config = dict(
    norm='layernorm',
    beta2=0.99,
    doc_mask=True,
)
MLP neurons of a small language model. Each row is named by its layer, matrix (up: input weights; down: output weights) and neuron, and shows model dimensions 325-388. Each number is 200 + 20 x the weight over its row's rms, rounded and kept within 0 to 999.
A block is one neuron, or neurons of one layer that tend to fire together. After each block is what it responds to, as a language model described it from the Wikipedia text at the highest values.

L5.up1553,184,219,193,179,225,215,196,240,151,215,207,204,228,205,193,203,173,230,189,216,200,201,161,224,202,149,191,209,163,205,208,219,211,196,217,221,195,187,214,215,204,214,201,180,189,195,148,220,223,217,182,174,188,198,193,195,233,205,161,180,189,246,228,235
L5.down1553,195,209,200,206,159,198,201,173,197,229,222,210,182,226,187,226,218,192,185,200,180,190,203,170,204,180,205,171,212,232,183,189,179,182,192,195,157,210,210,182,179,192,206,158,211,215,236,190,220,202,212,240,206,185,233,234,208,177,206,185,217,198,210,197
L5.up1635,178,196,220,205,203,197,172,203,152,210,181,183,203,205,172,187,202,222,180,183,186,196,204,198,226,187,194,251,216,177,188,199,206,209,180,218,174,199,215,216,176,228,200,223,177,205,184,202,210,200,173,234,221,197,200,209,225,230,163,200,173,195,225,207
L5.down1635,169,213,231,180,185,183,207,182,166,199,216,192,163,186,171,208,176,210,177,219,214,212,222,214,224,212,188,164,184,218,189,204,182,179,244,229,206,180,171,202,170,181,173,186,207,186,171,232,157,188,203,237,200,189,198,212,199,223,184,158,169,206,237,179
L5.up1859,193,207,241,181,198,179,184,266,211,196,179,216,217,240,198,236,177,188,208,202,207,194,217,202,215,214,178,176,224,231,194,174,219,211,212,226,196,193,188,226,166,195,227,153,180,259,233,210,198,219,209,190,192,177,209,209,237,198,213,163,167,242,188,201
L5.down1859,169,198,169,207,186,199,179,157,191,196,230,224,221,226,211,179,217,194,222,187,175,171,213,176,199,196,205,190,193,241,209,188,191,188,207,213,183,190,189,226,194,200,239,179,192,216,204,180,208,250,178,205,199,204,182,198,205,205,198,200,215,206,175,216
L5.up1956,190,173,219,184,230,230,207,186,263,203,226,178,230,198,206,192,209,172,237,196,212,219,195,218,225,204,200,184,216,184,214,193,185,209,235,212,192,192,199,175,190,166,190,177,200,219,190,210,163,210,192,212,237,169,213,202,232,200,235,179,206,202,215,202
L5.down1956,206,184,197,212,223,198,185,169,202,196,195,173,185,205,215,222,217,177,219,209,194,187,195,203,181,175,197,199,238,187,190,202,210,185,225,196,224,226,204,166,201,187,226,181,210,232,188,185,229,205,180,212,159,176,216,178,233,207,224,211,224,190,216,184
Description: Award name head nouns

L6.up2272,230,199,203,194,173,181,191,251,204,224,157,211,183,192,219,182,203,200,201,202,205,177,196,199,193,188,199,219,208,152,202,209,194,177,211,204,195,210,200,209,180,198,233,211,189,176,169,236,204,208,211,242,243,183,215,227,185,215,213,172,213,196,229,168
L6.down2272,216,205,228,215,190,207,199,189,225,187,207,249,201,198,180,174,188,222,186,196,211,175,176,181,166,224,220,189,230,214,193,190,175,208,180,212,219,223,198,208,194,130,193,241,190,194,191,188,206,195,205,232,195,187,225,189,204,214,201,207,220,223,191,192
Description: Word-initial fragments

L5.up647,190,225,228,184,208,204,233,255,182,225,187,167,186,182,192,238,198,198,216,201,212,244,212,228,220,180,176,194,185,212,191,193,199,181,211,200,232,213,190,229,217,201,181,201,170,219,161,173,231,195,188,188,234,184,204,177,209,211,181,220,225,152,216,200
L5.down647,187,229,200,222,219,186,227,168,216,227,223,181,186,226,164,191,206,171,208,167,221,213,191,170,185,162,192,174,204,204,161,184,200,206,189,209,209,210,190,159,193,174,240,204,224,219,212,240,188,211,169,190,171,185,209,204,216,145,219,191,196,213,212,198
L5.up710,207,225,212,191,185,205,193,208,203,185,219,202,201,189,184,214,201,218,199,190,190,187,212,210,206,215,163,198,217,208,203,194,228,201,187,160,213,192,190,153,215,171,222,200,200,205,213,198,216,195,195,178,191,195,218,173,220,197,194,168,204,209,210,199
L5.down710,175,217,208,229,189,184,202,237,193,196,176,207,186,197,179,204,242,193,189,191,204,184,180,233,190,164,204,231,205,201,201,184,196,187,154,166,170,191,174,225,201,170,203,209,213,182,207,227,215,196,180,207,265,179,183,208,194,200,209,193,206,190,175,206
L5.up732,188,201,224,222,206,190,198,233,179,211,215,167,216,197,195,205,215,198,202,216,170,215,202,203,221,189,189,189,234,224,219,209,193,239,220,183,194,212,163,160,206,206,171,165,147,206,214,168,204,186,195,192,209,185,208,179,236,203,179,197,220,177,173,193
L5.down732,195,202,182,194,174,208,193,207,223,188,230,196,196,221,189,208,178,186,225,180,197,156,179,181,198,185,183,201,212,201,216,162,212,174,214,184,159,191,185,189,192,172,174,190,190,214,159,202,204,208,207,205,200,197,193,188,207,189,196,213,202,213,217,195
L5.up1085,222,195,194,218,230,213,165,180,215,218,203,197,230,201,210,178,206,201,198,213,201,180,195,168,194,205,198,186,201,222,163,159,189,227,217,175,174,199,189,182,188,202,167,200,183,200,226,203,167,163,169,186,171,199,186,240,221,190,237,201,165,180,182,199
L5.down1085,217,247,212,207,193,197,191,223,188,186,210,229,164,192,156,192,199,243,224,174,195,185,234,210,186,190,205,196,196,186,160,217,208,186,204,176,204,179,210,211,245,186,190,220,196,202,201,217,198,191,205,188,198,178,222,204,183,221,216,178,183,194,191,182
Description: Initial capital G

L5.up164,201,181,197,183,223,184,186,211,197,196,215,168,199,177,162,192,205,202,185,208,166,184,228,173,192,182,162,181,224,192,164,206,187,214,176,192,232,217,209,248,205,186,198,184,172,217,210,213,203,204,219,193,223,230,162,205,211,176,201,192,198,223,213,202
L5.down164,217,209,191,206,186,183,204,239,176,221,201,227,180,225,230,187,205,176,194,193,201,245,198,211,192,223,170,182,217,212,197,212,191,187,186,178,178,171,202,215,172,159,187,178,187,200,202,189,179,192,196,212,220,212,198,198,188,249,180,211,211,159,195,212
L5.up418,208,219,177,196,210,185,180,196,192,217,193,216,185,220,211,221,201,218,155,185,195,230,192,222,206,191,210,208,164,195,228,200,183,180,238,189,229,202,210,170,191,177,198,214,176,185,198,229,197,169,224,196,231,200,189,213,188,191,194,207,203,206,257,205
L5.down418,190,214,228,202,132,189,211,196,181,226,197,215,193,190,185,201,221,205,196,225,186,232,192,203,203,218,191,197,206,172,177,176,206,196,216,187,207,216,218,201,202,189,215,194,210,211,185,168,155,202,163,198,149,188,201,193,217,195,224,201,211,195,188,198
L5.up611,202,196,186,214,228,193,197,186,201,168,181,216,206,191,177,196,196,162,173,194,210,203,208,208,191,199,171,168,196,224,193,233,213,198,216,197,138,168,187,187,206,202,202,230,213,212,167,202,224,205,224,200,214,148,194,213,184,223,204,191,184,216,202,174
L5.down611,185,212,205,198,176,185,204,229,176,209,215,200,202,193,242,180,222,230,184,174,211,189,187,225,228,185,182,204,177,185,178,190,216,191,210,189,208,184,168,239,165,204,196,193,201,204,230,224,207,208,177,189,182,180,164,181,187,210,209,198,220,209,195,186
L5.up1836,182,221,228,201,187,217,203,194,196,227,209,232,208,218,179,201,202,231,170,227,189,197,163,175,203,194,192,205,195,198,202,141,184,209,186,164,217,207,180,195,205,182,209,206,199,201,192,188,185,182,212,205,182,172,209,191,197,189,185,194,216,183,191,175
L5.down1836,176,195,184,197,203,208,179,175,169,168,199,212,191,195,187,219,202,193,193,178,198,212,215,197,200,180,183,213,189,191,185,200,215,219,193,213,176,177,200,175,204,194,196,211,193,189,162,220,235,215,204,213,201,192,221,206,234,230,226,196,198,218,196,223
Description: Percent sign after numbers

L6.up1669,179,198,188,176,207,233,167,175,207,223,195,195,217,175,226,177,213,162,191,224,186,201,207,209,203,164,206,184,185,170,206,174,187,202,200,234,186,229,195,217,236,197,161,207,211,196,201,159,194,203,190,225,218,182,211,208,170,175,194,223,189,184,193,219
L6.down1669,204,190,198,204,184,206,191,176,188,229,193,214,183,186,201,191,230,190,192,234,197,196,218,207,172,232,216,206,215,204,185,189,219,242,220,197,229,199,203,224,212,206,206,219,216,181,233,186,228,189,216,229,240,181,180,221,181,222,204,178,207,185,187,282
Description: Uppercase code continuations

L2.up385,191,208,206,202,205,199,229,221,181,212,214,204,217,224,191,196,194,183,218,178,244,223,175,185,182,205,218,209,186,228,192,200,205,162,226,217,192,173,184,213,163,202,207,184,217,235,202,198,196,190,192,235,212,176,199,206,231,221,196,215,241,226,177,208
L2.down385,201,208,187,196,202,226,186,210,190,204,200,208,214,189,236,227,211,208,212,185,191,221,186,204,191,198,199,188,202,176,224,183,174,209,203,191,212,217,219,222,188,207,201,175,130,235,191,213,205,170,210,178,209,221,184,199,192,182,168,158,191,201,217,203
L2.up399,210,178,203,206,188,169,207,203,201,186,204,210,247,189,196,199,175,200,203,198,245,209,216,180,188,199,244,182,207,209,168,218,168,230,230,216,183,172,206,188,206,186,220,179,199,222,206,232,172,207,202,208,179,181,182,253,204,204,180,196,219,225,194,206
L2.down399,208,203,234,220,200,237,173,201,180,170,206,180,202,189,203,209,184,196,221,177,225,212,202,205,212,194,207,193,204,216,214,187,212,190,172,214,222,185,210,221,190,190,204,186,212,207,192,253,175,177,171,215,219,212,204,173,199,221,175,186,187,203,222,188
L2.up1811,198,193,211,220,185,184,231,226,210,187,213,168,161,229,165,188,204,184,208,180,217,257,213,209,194,187,231,192,199,228,197,213,211,178,176,190,220,215,197,210,190,154,174,251,201,222,186,229,201,184,206,234,207,212,200,238,170,210,208,194,208,176,169,196
L2.down1811,221,189,191,184,199,239,223,171,183,176,184,214,223,195,219,233,201,198,212,181,192,195,240,181,205,173,230,198,224,205,192,214,185,204,203,233,193,187,216,186,204,178,190,156,182,196,191,196,229,189,226,178,200,200,202,220,202,195,159,192,189,193,181,211
L2.up2252,202,183,193,229,182,169,180,216,213,247,194,236,225,157,226,182,204,177,195,209,207,220,234,180,198,219,208,185,211,211,178,218,214,205,198,198,216,192,196,160,199,249,189,208,196,238,193,187,172,199,161,229,212,234,221,228,189,199,173,202,198,196,208,199
L2.down2252,211,228,197,202,231,214,183,207,230,232,156,191,217,215,227,188,196,215,180,161,192,197,204,209,214,216,191,184,183,202,201,177,178,164,181,176,200,224,209,211,212,219,190,206,148,211,177,190,143,205,188,198,217,218,227,213,214,174,197,224,215,188,191,216
Description: Award-name completions

L6.up581,224,180,214,174,240,194,175,208,199,188,201,206,219,200,195,195,193,182,194,200,207,205,232,217,214,176,184,215,183,186,232,206,250,185,173,197,172,211,227,186,224,214,192,176,170,198,214,183,179,237,157,223,180,227,211,207,223,209,213,203,214,205,195,209
L6.down581,234,227,197,224,188,189,206,157,146,213,205,198,197,181,198,210,204,209,174,230,211,188,207,199,188,193,236,195,226,187,180,192,205,216,213,200,185,251,214,147,189,220,189,222,209,187,215,179,201,238,202,181,208,210,223,186,191,197,207,220,187,243,232,161
Description: Unit symbols, name fragments

L2.up19,185,187,209,203,223,234,241,179,228,220,209,201,214,213,159,178,198,218,224,209,204,200,195,183,203,175,205,214,193,197,194,183,205,183,197,187,185,173,230,198,206,186,213,224,170,193,203,183,170,232,197,174,184,174,194,207,222,214,187,193,201,178,171,208
L2.down19,234,172,185,180,181,210,217,210,232,181,171,188,175,177,150,206,196,188,192,192,194,180,196,185,201,155,187,203,200,234,214,219,250,182,243,192,210,191,214,174,203,226,199,199,199,181,197,194,199,192,185,246,206,194,198,189,202,241,177,206,215,223,172,179
L2.up1201,215,176,184,178,206,239,209,232,198,240,171,210,160,211,217,215,204,205,156,201,186,167,177,214,188,243,217,156,182,201,225,200,189,174,220,175,161,183,193,183,202,245,170,204,247,240,185,196,153,245,184,163,193,195,209,170,211,179,185,225,176,202,188,190
L2.down1201,185,226,183,185,212,180,195,196,189,204,208,165,195,202,173,176,197,193,182,183,176,192,202,217,189,198,179,201,203,234,203,193,214,230,188,179,198,242,191,204,192,199,175,217,210,222,220,182,195,188,198,181,162,227,189,185,210,226,219,208,195,198,219,211
L2.up1540,185,220,198,237,211,247,230,201,196,237,210,245,186,196,200,178,206,166,189,189,222,183,194,229,207,193,196,173,152,228,207,228,203,186,187,191,215,211,200,254,248,203,205,225,178,220,168,184,195,199,230,199,195,215,197,181,190,184,195,213,214,181,193,159
L2.down1540,170,208,182,229,163,177,193,203,205,178,247,189,174,181,153,175,196,195,188,176,190,192,190,211,214,169,160,216,197,232,218,218,219,187,227,203,190,197,222,177,243,211,193,195,210,213,187,187,208,233,188,175,222,162,215,244,174,208,243,168,169,196,189,213
L2.up1547,172,178,192,206,200,228,245,188,145,223,196,211,173,196,209,204,178,185,170,184,187,164,190,199,216,189,207,165,181,169,192,192,190,181,187,194,210,202,191,160,182,193,207,190,191,206,181,158,152,214,241,176,180,182,209,156,203,170,171,183,166,224,202,189
L2.down1547,200,178,187,188,227,228,185,187,172,220,251,223,194,168,167,182,213,204,177,191,216,232,221,217,179,248,185,208,177,202,208,197,205,198,203,204,174,241,224,180,183,233,198,182,213,201,224,201,203,221,207,186,186,224,210,218,201,165,222,193,241,205,215,229
Description: Word-initial B in names

L2.up1054,212,229,227,204,185,151,181,172,226,200,169,205,218,220,193,176,253,184,195,171,223,216,169,188,176,173,187,170,201,189,186,221,207,215,196,206,192,194,194,206,215,229,184,214,209,180,184,209,160,175,208,242,217,169,192,231,207,186,195,162,217,190,167,207
L2.down1054,205,197,183,183,220,192,217,224,185,211,215,202,218,189,213,198,174,176,216,203,196,209,173,212,236,175,257,188,192,187,216,163,163,189,171,182,172,227,161,241,185,186,211,193,219,179,204,190,214,209,220,181,215,181,218,252,214,178,199,186,145,206,198,215
L2.up1565,214,241,219,190,207,183,191,208,187,180,180,182,180,173,199,183,218,205,235,201,173,240,195,183,231,169,184,191,171,220,189,223,186,190,176,192,193,190,223,171,220,223,194,198,215,158,182,199,233,180,184,212,195,180,202,213,189,203,228,180,192,184,202,200
L2.down1565,232,193,166,218,208,162,217,208,177,209,158,187,187,193,187,228,168,167,210,204,188,179,177,200,216,197,178,181,202,183,199,203,158,214,201,202,191,189,188,205,179,191,228,217,226,206,204,181,181,192,187,217,246,175,170,192,199,143,204,178,214,177,187,219
L2.up1808,158,203,205,186,201,202,194,207,205,222,217,204,205,217,223,203,175,171,205,190,175,254,182,204,206,194,209,190,190,222,218,178,194,164,190,202,197,175,217,170,201,188,207,261,188,211,189,191,175,196,204,217,214,203,204,227,202,223,164,194,191,148,210,217
L2.down1808,192,202,225,225,206,186,210,171,180,216,190,198,208,196,199,197,246,188,212,197,202,222,221,220,186,196,219,209,187,204,174,182,180,223,210,189,196,199,205,160,183,196,237,198,203,212,196,170,197,217,201,224,231,184,183,191,188,199,156,226,207,205,178,226
L2.up2350,187,240,201,206,224,227,199,206,214,225,178,194,244,197,260,219,198,193,208,201,180,176,233,148,202,184,193,224,184,187,240,130,188,194,172,211,170,200,216,218,207,198,173,189,213,137,174,238,244,187,223,227,207,233,202,189,193,235,204,183,205,201,236,207
L2.down2350,203,192,201,170,189,203,209,194,188,199,186,196,189,226,202,191,180,217,217,204,200,198,214,194,193,192,192,192,212,195,171,197,205,207,196,203,175,168,207,166,211,192,185,204,195,176,200,192,186,178,191,221,214,189,207,175,171,212,196,196,196,178,180,186
Description: Short capitalized codes

L5.up1154,189,189,190,215,213,156,215,214,204,181,187,140,191,233,198,194,173,200,194,220,165,218,236,166,193,196,212,218,242,182,195,187,202,185,196,190,198,191,194,189,174,178,195,190,220,218,216,164,201,188,202,227,204,204,198,177,225,210,206,213,186,189,207,216
L5.down1154,230,218,226,216,186,205,192,172,228,223,173,179,172,187,198,183,209,224,238,228,201,170,192,159,201,206,186,206,174,200,194,164,231,189,200,220,186,188,217,226,211,203,215,209,174,187,175,193,210,186,225,166,194,213,188,228,222,230,145,210,183,197,215,189
L5.up1403,188,204,206,181,181,186,239,203,194,188,237,161,196,195,195,218,189,212,221,192,203,207,205,186,216,210,190,166,163,167,178,216,178,200,210,157,208,201,177,184,187,179,223,169,207,198,207,184,183,193,190,205,218,189,209,208,184,202,191,171,167,225,212,199
L5.down1403,203,212,195,212,195,208,232,202,202,211,192,185,188,232,213,173,173,220,210,209,180,174,173,184,206,174,190,178,217,191,167,177,205,172,195,184,194,210,236,205,197,195,193,188,172,217,208,222,183,190,209,205,193,214,191,237,214,228,155,223,217,196,221,193
L5.up1928,189,170,218,180,170,206,176,197,208,169,185,196,217,191,216,197,200,172,236,176,223,209,155,186,201,222,218,171,217,202,182,239,225,226,200,201,211,236,219,195,199,188,216,202,179,220,177,191,208,207,209,177,196,222,193,203,212,181,210,210,171,188,218,223
L5.down1928,201,203,185,222,234,183,202,171,175,224,214,184,208,208,195,158,180,184,183,191,186,188,211,234,187,229,210,199,190,252,208,219,172,210,218,201,203,178,246,175,190,183,199,227,222,182,199,203,181,193,204,181,201,210,206,203,194,209,201,203,186,166,173,188
L5.up2372,169,182,190,149,176,195,214,163,201,193,195,202,222,211,177,206,194,222,194,211,179,217,205,203,193,211,210,204,204,232,172,211,194,188,159,186,168,204,202,204,178,203,227,168,181,174,195,195,179,210,208,167,196,203,190,194,201,212,225,179,205,216,188,203
L5.down2372,212,200,214,223,204,181,191,202,170,176,192,223,226,217,217,213,193,196,215,193,219,198,235,224,212,189,161,200,181,177,182,178,196,212,169,188,199,192,180,212,175,195,197,197,197,191,164,217,214,229,213,190,201,220,174,192,237,200,183,195,223,171,164,176
Description: Capital H word-starts

L6.up1755,192,196,201,191,194,200,156,201,218,213,207,183,202,173,171,177,194,188,205,197,230,206,141,228,222,171,206,195,186,223,179,193,206,201,198,183,147,236,204,197,196,197,245,199,236,192,158,203,175,227,172,178,210,205,220,180,210,184,244,239,152,211,176,217
L6.down1755,188,180,206,210,187,228,203,213,183,186,189,209,202,180,192,191,213,201,172,195,205,187,219,226,184,242,203,173,201,189,180,201,206,263,200,184,222,198,208,193,194,161,176,196,195,195,197,190,181,219,189,190,229,198,212,200,187,190,172,189,205,193,235,155
Description: Table headers and head nouns

L2.up2034,214,197,190,171,200,186,188,179,171,200,231,192,206,241,232,223,227,239,214,218,213,185,140,180,203,222,187,186,188,181,198,179,155,192,220,203,213,189,206,217,229,212,201,238,164,217,187,165,213,173,212,216,201,180,206,222,191,195,212,208,182,206,214,178
L2.down2034,243,210,187,201,201,155,238,219,165,177,220,180,200,205,200,217,237,166,176,202,157,222,167,194,192,159,192,188,230,232,215,193,219,228,214,190,189,181,179,219,185,154,221,178,209,226,214,207,226,178,172,195,211,231,198,236,209,177,170,180,202,207,225,222
L2.up2058,196,174,196,220,195,172,244,227,198,211,173,184,195,199,155,156,203,208,222,198,250,213,240,231,217,195,168,182,147,203,166,217,229,202,217,204,189,267,193,179,194,213,173,220,208,213,227,232,171,157,215,195,166,216,202,178,227,231,212,193,187,187,200,178
L2.down2058,214,206,222,217,221,163,181,213,228,212,210,227,210,202,184,219,194,212,191,181,177,178,192,181,217,186,162,185,205,171,212,220,203,211,190,192,192,222,201,172,193,206,218,201,208,186,217,217,187,208,217,187,152,226,181,212,183,198,190,209,207,173,207,218
L2.up2296,202,193,191,205,190,199,208,189,172,179,215,200,231,224,236,203,203,234,210,222,198,223,211,172,209,196,212,211,185,186,169,175,182,212,230,178,199,208,201,221,246,214,220,197,189,178,217,196,219,177,198,184,196,161,205,181,235,186,183,199,183,179,234,205
L2.down2296,252,198,219,202,196,210,216,206,215,179,238,196,205,189,195,191,229,211,225,207,191,213,153,195,203,218,193,170,223,196,187,181,212,216,203,202,213,206,196,191,233,183,204,204,243,200,201,207,188,186,176,205,202,171,196,201,204,217,245,162,205,201,185,173
L2.up2455,202,195,199,176,214,220,212,216,225,206,226,180,208,211,220,242,205,230,222,185,183,209,187,154,202,199,231,224,215,230,242,194,230,163,196,188,190,203,199,200,201,235,205,224,179,189,227,217,200,187,197,210,204,197,182,236,177,183,226,211,208,207,222,190
L2.down2455,194,168,195,211,213,151,224,196,184,196,187,223,221,227,206,223,214,193,195,205,189,203,192,205,199,198,210,194,206,211,183,237,200,215,232,221,217,198,213,206,221,179,186,219,238,205,185,224,223,227,167,252,186,205,182,169,223,207,177,169,211,211,160,221
Description: Word-initial subword fragments

L6.up2505,213,156,195,208,200,176,184,188,211,197,212,191,215,221,202,206,186,189,192,177,211,178,199,225,172,162,198,208,182,209,194,193,210,178,215,211,214,235,178,184,200,199,206,192,213,220,198,181,237,214,188,204,187,192,247,205,167,195,209,222,200,198,222,158
L6.down2505,187,252,188,185,209,181,186,192,198,163,222,191,225,200,215,209,202,211,234,224,180,178,187,233,209,189,189,211,213,204,183,169,196,196,208,185,207,157,205,217,182,171,221,174,168,195,209,275,200,174,185,199,182,203,153,246,250,208,154,184,177,203,187,225
Description: Word-initial subword fragments

L2.up199,173,168,190,203,205,202,207,187,169,219,198,226,163,209,199,161,160,216,181,229,203,238,198,215,181,201,217,220,217,207,186,248,210,200,198,196,228,184,191,252,215,160,220,217,218,211,189,171,196,218,168,244,193,190,199,204,183,167,170,197,196,238,184,210
L2.down199,219,212,166,192,235,208,203,200,194,177,196,215,185,198,185,189,199,219,196,203,192,201,184,174,223,211,204,198,208,184,194,172,188,190,222,180,199,216,194,187,217,248,199,208,150,249,194,200,169,204,251,194,186,210,201,205,209,227,174,185,180,188,194,199
L2.up1870,176,252,172,193,197,195,226,151,189,228,179,208,196,176,155,171,220,223,172,198,206,245,176,223,205,184,221,224,210,192,218,198,199,232,201,221,220,172,205,209,228,198,239,190,192,222,171,190,228,201,156,171,183,207,189,163,212,200,232,189,233,215,180,213
L2.down1870,200,220,192,233,239,184,183,222,204,219,180,220,201,194,203,195,222,197,200,174,210,199,204,181,168,186,209,200,194,183,221,210,222,214,208,168,194,213,205,214,209,228,185,219,193,170,237,194,202,197,177,224,186,195,190,215,218,223,210,204,187,185,196,202
L2.up2001,214,169,193,229,209,219,228,203,208,236,211,201,204,198,198,230,212,169,186,208,170,201,219,223,174,185,186,232,202,220,193,243,224,165,184,224,205,215,197,213,224,194,219,226,220,190,208,239,225,215,221,173,199,187,178,202,203,181,197,205,226,201,181,185
L2.down2001,173,177,206,193,207,187,204,266,210,224,188,220,197,192,184,218,213,173,187,216,203,216,180,252,171,208,171,235,189,184,225,215,216,214,207,194,193,194,192,210,172,205,150,226,185,201,197,210,202,205,228,228,175,175,218,219,196,177,205,199,181,185,183,191
L2.up2019,214,228,223,207,193,164,192,207,196,207,166,189,201,196,174,184,183,189,181,205,182,198,241,197,191,189,202,199,222,206,209,229,211,220,188,193,192,218,198,181,168,170,188,226,204,228,167,211,233,157,217,230,178,195,202,211,181,189,170,203,209,169,152,200
L2.down2019,208,217,164,204,220,225,203,198,192,205,220,202,216,227,207,193,200,222,210,197,202,195,172,177,202,205,205,221,211,209,196,220,178,186,206,211,199,185,181,215,204,213,164,231,203,221,208,200,203,207,216,187,194,199,175,210,245,226,201,182,210,209,189,201
Description: Percent signs and word starts